config.toml
n_layer = 16
d_model = 224
n_head = 7
n_kv_head = 1
head_dim = 32
d_mlp = 576
vocab_size = 4096
activation = "swiglu"
norm = "rmsnorm"
norm_place = "pre"
norm_eps = 1e-06
positions = "rope"
rope_base = 500000.0
rope_fraction = 1.0
qk_norm = false
attn_scale = 0.177
bias = "none"
tie_embeddings = false
parallel_block = false
init = "normal"
init_std_qkv = 0.0335
init_std_o = 0.00593
init_std_up = 0.0335
init_std_down = 0.0037
optimizer = "muon_variant"
lr = 0.00682
lr_mult_o = 4.0
lr_mult_down = 2.0
lr_head = 0.00387
grad_clip = 1.0
warmup_steps = 200
schedule = "wsd"
decay_fraction = 0.735
decay_shape = "linear"
final_lr_fraction = 0.02
batch_tokens = 16384
seq_len = 1024
doc_mask = true
z_loss = 1e-05
train_tokens = 153700000
steps = 9382
dataset = "wikipedia_en"
MLP neurons of a small language model. Each row is named by its layer, matrix (gate and up: input weights; down: output weights) and neuron, and shows model dimensions 0-191. Each number is 500 + 40 x the weight over its row's rms, rounded and kept within 0 to 999. Numbers have three digits each. A neuron's up and down rows have the sign that makes its largest values positive.
After each neuron's rows, "fires on" lists the tokens most often at its 100 highest values on Wikipedia text that the model never trained on; "fires before" lists the tokens most often just after its 100 highest values on Wikipedia text that the model never trained on.

L12.gate96:537544558495549487483465506544435493499402447490587519483580477489499537521467537514552505490484525492506481451506516503524394480563565477518513539542578538479484495479471514530502555478522506454455566494501592486454479522498571418490564605508473496469497533468430573512466564506499540549485537470524535469491461488537510524480506500439521560511471449552482466481528500498460558484479489523504521533504472527492539506544483463537475457529567571504512508448467491499440497471458505478467413539478474473486507496527545480525438522492484513598459507550565541514547496488476523502
L12.up96:506437514431564581583475543483489546501516516551446452492516451458540516457505501553472485570456482483501511503500554514547574487521559575484491566420483548490450513554520511500541512484626508458507473463511571496516534491446507548480491489503510526478473484559499520554490483440469472509522515457540506473468518491502513531476523498407496554440457521526546449486490489489486493484483471462419482489515481511480492464505580464496474496451544463544446428472530448442504528470512468441536512518471521457445466505448461545484485473597495557527495451484508529573436525526658488538
L12.down96:496528535519436491461499391502519460496544468471472452589482544508514449461440474488498515531422523478501389543540479543467523548555484505539466513537446465494486454487464514517531438508394490499514530500484395481531523472517434523433482458526493493560523488524492476416453487531453534500520492504465476577535538469488501483487531483533486466600497426482467456551491469504533566517461500490490507518540451468491502511443422535487507502473545509465529556571458566544558428517472518510488473504515540512533494466544509482461562521410496434535529494547439499506536475457431504504
fires on: ".\n\n", " |\n\n", "\n\n", "\".\n\n"
fires before: "==", "In", "===", "The", "M"

L5.gate79:524599500565494470569532542438507546498499482499485426437459448491495437535455482506472459487470466513500566518552528535432535498458407570505549541463581524472495553538501498495512555477542495527498555430558489484551500465398520497508458493471550473506513505527528525518401457572511531429469477473540588499482555498564424531537566535494458474543506484463521504438468524494551507443463510437531463513465490579456519516428453440513491428478526589559523541503508531482564493457481442509546521519498483462489493590530528465525510466473540493502571455517504520492522530511529514476
L5.up79:472461526497550487455584483424504563392554461507510514447497538586493439514480532521437473522539563508465463483547520509456451544444511475435461533453530496513511465521426437528562517509548505514513556468487520548416510533532525569407488535437576518512445506508518558518493434501540510497429490475522535509509470514451481561520449553554510476436504491498580482524497426508502562517480457481460471493449438569423549515448439441510499502532505537457550451503467523520525499503495470464496526551543544485524438474496549501429558521485526515443568549498490580566469511412551568484
L5.down79:497452482490524592431451485531552521563421527501456504496604467536499550434534499507519484529448496634541504463489535508560479486498594558491516524459453538513525500521491499532559521482521515504452488486526532535573474504430538474443533568441488493549485532488513481458487534497518472436503523535463528544443497550464480444485510466543609534525479593488498547453592511525510528494497484510483494485484497469489458484473475491485403517506564474558453506505477592502528510505518507506417434408461475478530560486512553510541461502435475525535480502512490477460437486482581494512
fires on: " |", " ", "ily", "ome"
fires before: " ", "20", "ga"

L6.gate9:481543497507461512493478504577465490544433551454527496484525531441510590478495509488517580552445518519557523551500540503490436463475578485536487452552456523434471485482505448500468516487510496474489507476416524535535446507534463406571449474569469468471479551454477538556462529513528472490466488532567455486486576535543490586523486484468513575498496460525511538431486483487551510507509468462468549466444550491511597550440466551460582504480518544514447554413548415444524452528536502499472444493454499493525504524506462530488502522539438536498508486510467537450504451537460482458
L6.up9:446519437441447532563419507557499500432488488519523469528499440488573509486468495536500557483440476450514510496580551526488478488462572532581499482508523528467510450452519430464499492472502470491534540486503518505476433490509486550541554437489449542508492562501483568483525498576528511432468522527520497424497564511494498451519539463469547523514567519499491502471487479553546523483563567533489528452516518551594523432448556533466570541526511443538497555396515487472468421474506488517493452457450521524468485578429438556469417497550478513508538510440451501499545486547512436467
L6.down9:447479462520459540539538660408523473512462464509537525464497498519515522424493462489482528489476500456452588478435468498411456410462509513509463554479535499500567527488519519501437539488557544544530460481489528523506462503440453504503533519498487461531512457544491518539521470503455547491487524515518433555453457458458533538491521580481484559521541516507487512494521457454485484510459475517500458577521581443494492442557492516527496469542571580499510594497523529529501503509436491494474487499470539518501480516510500500475504507491578541490431517506470528459511550489448467484
fires on: ".\n\n", " |\n\n", "\n\n", "el", "\".\n\n", ";\n\n"
fires before: "==", "===", "In", "=", "L"

L10.gate105:458514476442550517514525584477565535501560515535475529462453536440455494444505412496484544487525474579524466471512475529506518510484482443497480462539474553480505384579502493489492451380447512473563566535528551537511498465575531420448516523506487527471526534512530502524521557493491479490446552463481592539574555521504487460494560499497525505455455486396463511474459480626582484491498588448471521488506502501534483495490495499500480549469592470439477468517486488490467517447479532534428568511505506472481505506507555438515445493492443469537479465484523485491520531486457496502
L10.up105:471467502485473489536469522512464537484507595550479526510479448471470495487523516560479507525506447469475485500542550482477501543482550446421524497438577536500581527487462535486526519508526552489478501504522446621540529492549534467488500474471565559475557437484515528483491522497541527444476444479506448473488522519518496526490639507529542573449490485449553491424477533432514478554463512497484490548461507456467553465502512431401465479522537516577510434484506516507471475473598465529500501456540522562528559492507469498518506438496421509513522499413541434462525515464481531537
L10.down105:495502453504454491507530449560511495563521435531558533494468456516481459522488481516511584566541520399464438535547474473517515470422503422523507503551490530506567471499561498510543521572475462557575479502525575538530516420511456460465475554496505467529437489449493537470501518479452555506484536546459488529532570470531405444505534453501497448548464490466470549537501424543507476449482497532465442533450483530523452538473446464514554527446559470518539425465483477507491514542545484479415525510525556470449573468504481375525534481515453485498515530511483472480491543471502561476
fires on: " (", " ", "at", "v", "l"
fires before: "19", "20", "oice"

L12.gate418:556463524512586483520400458537464482504448504483567458457525483513462440509496473454477475481491563431594500531440479574507436503481470509487483488457496517441511490546503554482488524498441503477561516485512519565430511431504431411441511505551516429532609449488532472522442552528482514485510537516502472540512494564498472497441502552503502532559509471491462530422478582459462503471517510482469467503617487563586469472493447577498479541498515473516494500496413473517475480598459536496509499563472532517458497485524508516520488493454499499541467509494539457551505520534525528519
L12.up418:520465416493461581540442502513490560488457482541522542518524446510408516548519531533429468470494541542481478598521470515497488475470529511515500458570537515460493466457468540486502522523503428463553516476500582487467535531571502494482528516552495458478548520454464492454526505433462542482563521573492481475522492506515522490527482428533437448495506506414511575499499535534528414446513441502555520492452510513519527447462519566479433596513518525574522483499474492470405501465556559525537506559556483580444465536539492534527394515484528455526485460459518547562510429461445451533
L12.down418:499451493474485442528473566445487479513461476497500523515525516554464381525475448523530528511484521497506576531529491554505555479523473467505532444395502538478489471534510463502507497477528462461428460546562512546433509507506464511565450491493519443542519504516542438555533517513496514528441507442474456512439464470508444564488398484480525514600477468529467488429507530532529552489516503514501466507525503482552532495525487471516464508486500537511463523462526517495472489547521432525481473422512543506528577457447441492505565473463469486519461544439554549532471573544513510389
fires on: " |", ").", "ks", "st", ".", ";"
fires before: " \"", "ra", "ander", "e", " Re", " "

L9.gate59:538479476524437523510465517520435457558425529515544529535436460439554491504530496503466554470501565495519452514588528495466522518505466464509552537525489505452503500537473549445472426493492460544473513485446479500415491533496528500465469470475489423435506572555507493459484545515492472509513457456504476471503492485461541480528516499531544564416498547519552492511483541442570482480515458549473487517477450566466436522497553475426509408463429520434494517563403405389491551488522546537515493580534533483523452513578533487529515445489539383536506555474527481496495464498507492468
L9.up59:547539519437459480487465495558537479502480357477510491523476427505492537568449519565521534536436540500436440533442558485510490515593448496536406465535475562520549520505527499529485513606503510464397481459495543546509487490439496458497477438501473488540469524460487501535538579530465558511514515495516473517416477408530493482475461519526510549550505511478484412470573451445537493551573453537465476480537500504501495462559580471487522561446434523489504485522517465446539499502490438490531533536560482481523472587509459547541414474463527466515473502504492534490477490518492581466
L9.down59:556517501521466484449505573528495509428590562502470497471433497578455509451557492533507505511550475520537523583502511569560493451510520464529534456493489520507542501535436502535470446482484493481518411489462550521520479455538456521524629410586462472554565573441503417452504495487498573515522513483461482505516530492478516518505492590495463504478483578457481505474476469564450467519517502507544501501498502532425475561416592481518540549553465537546538520487496448490513484490465564511557488496483535469440509443507480486539534433522499580518513492502539545495451491433517464532
fires on: " dec", " prov", "oy", "o", " Dec"
fires before: "e", "ad", "ision", "iding", "l", "inc"

L9.gate223:487497489453480542477453504482561500427490502468415562505524550486513564575459504566531505450491542494462488406479456433431490539544443492471467464538475517480495501535532498535517535523465560533490482525487554473501489498557476444547491590502560479441477437569502581467467549500522485465463503467498554459514491524517446490486437529529494495533509484499524531514443501486531584471540470456490587546475497497559485557510487441558516509597533477558469507435486457534487548495531521442489451495498444556604608590494493497530440521428494500492483537458439513409449527507507555535
L9.up223:499518500488498488476457547456420452477533567490442468561513456494511495514451463502540490531460491408459459492464540493517514554543443500502497561467453487516503504469490556470475586476511600573555494538453486540544523448477456508467531540479440466463506458528506529430539554425453474455464560540469518581530527533486507494456477494482475449534488582524494527546511464548483492524521525505495590495511477496484488466530489504407502536456520537479464445534481509437502538529513465441509573472520490498486501449526524471598517470531586441512534438516483511560463449446514564579
L9.down223:539446458441476582574461523464477463515508497602512507499480559528419512496469531461580556430506407474553483457451514464415493539488437498504506469462499488516505534506531492539561478485550475503466448471521528437489528498488478490536540502560600558530495440495522583564550494547467520497614455502453504544565521465519546485475581498466534471517494524476469480451447528467380509487515501508487525491449446497556508526486479490539459507537501495466489441484482488567521469508484495471476472520541467598473443546495472500498462512492492509539524441514546464444499580503466512485
fires on: " ", "ath", " For", "in"
fires before: "b", "th", "r", "t"

L13.gate415:556528573529488483602472568489511524474499490511477558544453506523511555546482542527536426513458482523522406485448471464529522513520544532485480467531573477452495459448471489504531473493528488480543460542577542556536555518517548472512465475501451509568497486514506567564500533481421527516451444447501497593472510527532511399453522528507441429488416476439491539473483484570481509523492501570466421460528567591453519507545452440476469520456523479499462545517552474467504571476462488523463460481495498468481517498441441461561449478531490506446553476407527557494494520503556475496
L13.up415:521490499436488518463533552483445473487509501548484510537554527408444448497494471454471518524464509526533507476505544495506389442488510473510518502480484522471488498490514493445452440536557444525507469525511478527561509485578513531512454516593484566437494503509469547474568426469472472477483447480465441414445527487503546432484479533487475534429516472507505518499550505486466514533415456507431526540570449449495534460538535432518519516449548604497458499465522538504435496528454527549524537486502500401445566596514453409547487520545538493547455517468530523523524441560538488479
L13.down415:481510507509552520512526432470525498503514507444518495429508488521419504507510524531525521540522490484499378508530539559500553546427527498483522550505479533522532501436424466555547519533493495511507504521575474458466515514508468472497439520464571517544471475500550429523448516558539479553478605474522527454522451512552529550542544410524534489521522497466529494499479475436504532493492603573509501501504442461517500533525481538496527496496557493500524372582502516497495520471527546500526550573578456449526484496586525557499559523515436531483430514553457499464540535469459504528
fires on: "==\n\n", "==\n", ".\n\n", " ==\n\n", "\n\n"
fires before: "===", "The", "-", "|", "=", "=="

L13.gate204:541536433555479537451498520556503490495497461558518526464396519438516548512454469506537547571432534560470473472527438446455557489557490515575463532520479528522438462508535587469543470571479551552460500479547494496514522488501512494428527496476514487483543567530535497493452510542456510487532563521555469477513530504467507477470450470470402485529542470461544446498547505453422532552522475420427459466454484513526500560500567481552447505458520495464555570564478553511475511494511438465505533490469536516563445442511488501576504527478529507477430507488466490427484509516504513480
L13.up204:546484502453518548512544507473540528460537529530518559543404468507496545514482526429530566510471569473507442573475484492561445448481437485492508548543522471505497449543481570461457454491517468506558536565523481580585479522471523508535473498516515516524511471501505476470559501478493495443493600493516495492485424441487533559492497498492477533483518515480536557500489496485571425429466453522502462455487436534577450490498580467531495557497487459509523477521506497502522518470506520473439480454413486524523455454533522519522503422484510467458466559551473468463361495563556455508
L13.down204:441428547466492507509532466472483420488484578444468504508476526471523485522445512492440612499487516475590352501627484501482571531511472554518534540539510602470489437531484476522414489519494494464524470492463482494525467514523526543418466535500503530548522492525563450544396542486453562472484496449485476526491505473470478490459574459501488546463427492414487496526478471486481436552555498496515508518493488502424472509482478419500502469472510464544526488545487447517492450528506502526555456537526558460481494506485571539581531476455460556453456515497476439525531497484530540471
fires on: "ra", " Ab", "h", " k", "red"
fires before: "it", "d", "ited", "itions"

L7.gate439:529516561492506515486527479532484542438522450554529558549438552491587527517487420508443589423515453566451541497539546436522516530484456466473468513474480525539504508466448481468487494438506523535492443538561605471485527486456492517580474451527470464490450535499512428526527567419520450459548496569432514473534489570542533455536532449456501437468617515465423544484488519585462392511452587482477497537474511543475497498493463548612481525520501489541512477547487498520542504574569526471494465425472482534515513533501479519508473507530544487552477461514478460501516533453500469566
L7.up439:539469547525437568436415570447511490522534484568543575470525553470504553509493454497497547470479428511508444518527525538550502480518493400503463463481530473523453426499448504456471498546548537499501468536468439505465425503484466503469513528519421543505516534489468496525542507459527442464509455531535474579531525452482445473517522444550514468543543497433480479447457440519458496492466525451534547487526469465563560534488552425474545528530533477527440479479598495541531485480456500527486508456570451495520542620488517583493457441535524532548491451513473525538522496500435502530
L7.down439:502464489477507492530473499559508539483541443572545525533504497584517484498442496499497497530483549437505497495496479502444487465496544475459560613519484607529529528558515438453507496437440539524543506491424482456427520577548467533523547467474540504482519406503455548540526500501445485506488471471480507515477483504505427527509506532534510585453528542561534536459439496495517548496595504547558516515429496446499467513462477564525485517509532496538592432549457526452499451518481496457510483473443444527518424505543539433485507462488512510486527480514452464460397442455507523491
fires on: ";", ":", ",", " |", "st", "ad"
fires before: " A", " H", " f", " a", "ra", "A"

L4.gate147:523496542474476501527419539515551506458509496482502569481495561528458525512557518479481475558495514527442517514466439521429494512582456521447492481520465512473517466544520486599457497449537469532480542489560524498518502502492426533495483412466483516481526522437562489500485551459541547490497505394458470500439538510529488500491548475433519537446546538464473447496557503512481456494488539398472554460441534512531549555544421448507542513467422483441478458452488505490520553557456451483484492508524523483552508430494472520486383488390496521485510486452540549479520519512508515485
L4.up147:492530455562461447545560508479485535523437552506469576515541475530487518559501502532457470537493538515580452541467510517542496544496453491540495476536483543581539438445517421505432555465529518412496502475552487505510525450501545527522560496482538482475480557485467549492562540524423462535548483456527507485435516495561477532515476533493513546508528402520445513433550492528523487544569544445427563575479529529494494490512499532534514561477498503446478492486458489551567562466531499517537464521475429445475521527469528515462524509550523453443546495515519473504471499515546497593
L4.down147:519510488526569490498492493573566486453447426440496564426511497555402501487509490494454509578492472524442490504527466492498550478504528521529520521588408482473525532546555483523455464447548486476511526537593514477443472549494456472556526486430494553504498463470587515462465518514590520463531519411517506591453489519477530470478526500504554539468539505491546523445511477479447489511517483440497551514501541537549503479471440525502573497552484563534502528465562495396516514528513488531479494476539506467571510550525529521523465414503500505479478627510539526445480472514536505525
fires on: " |\n\n", "\n\n", ".\n\n", ")\n\n"
fires before: "==", "===", "L", "|", "===="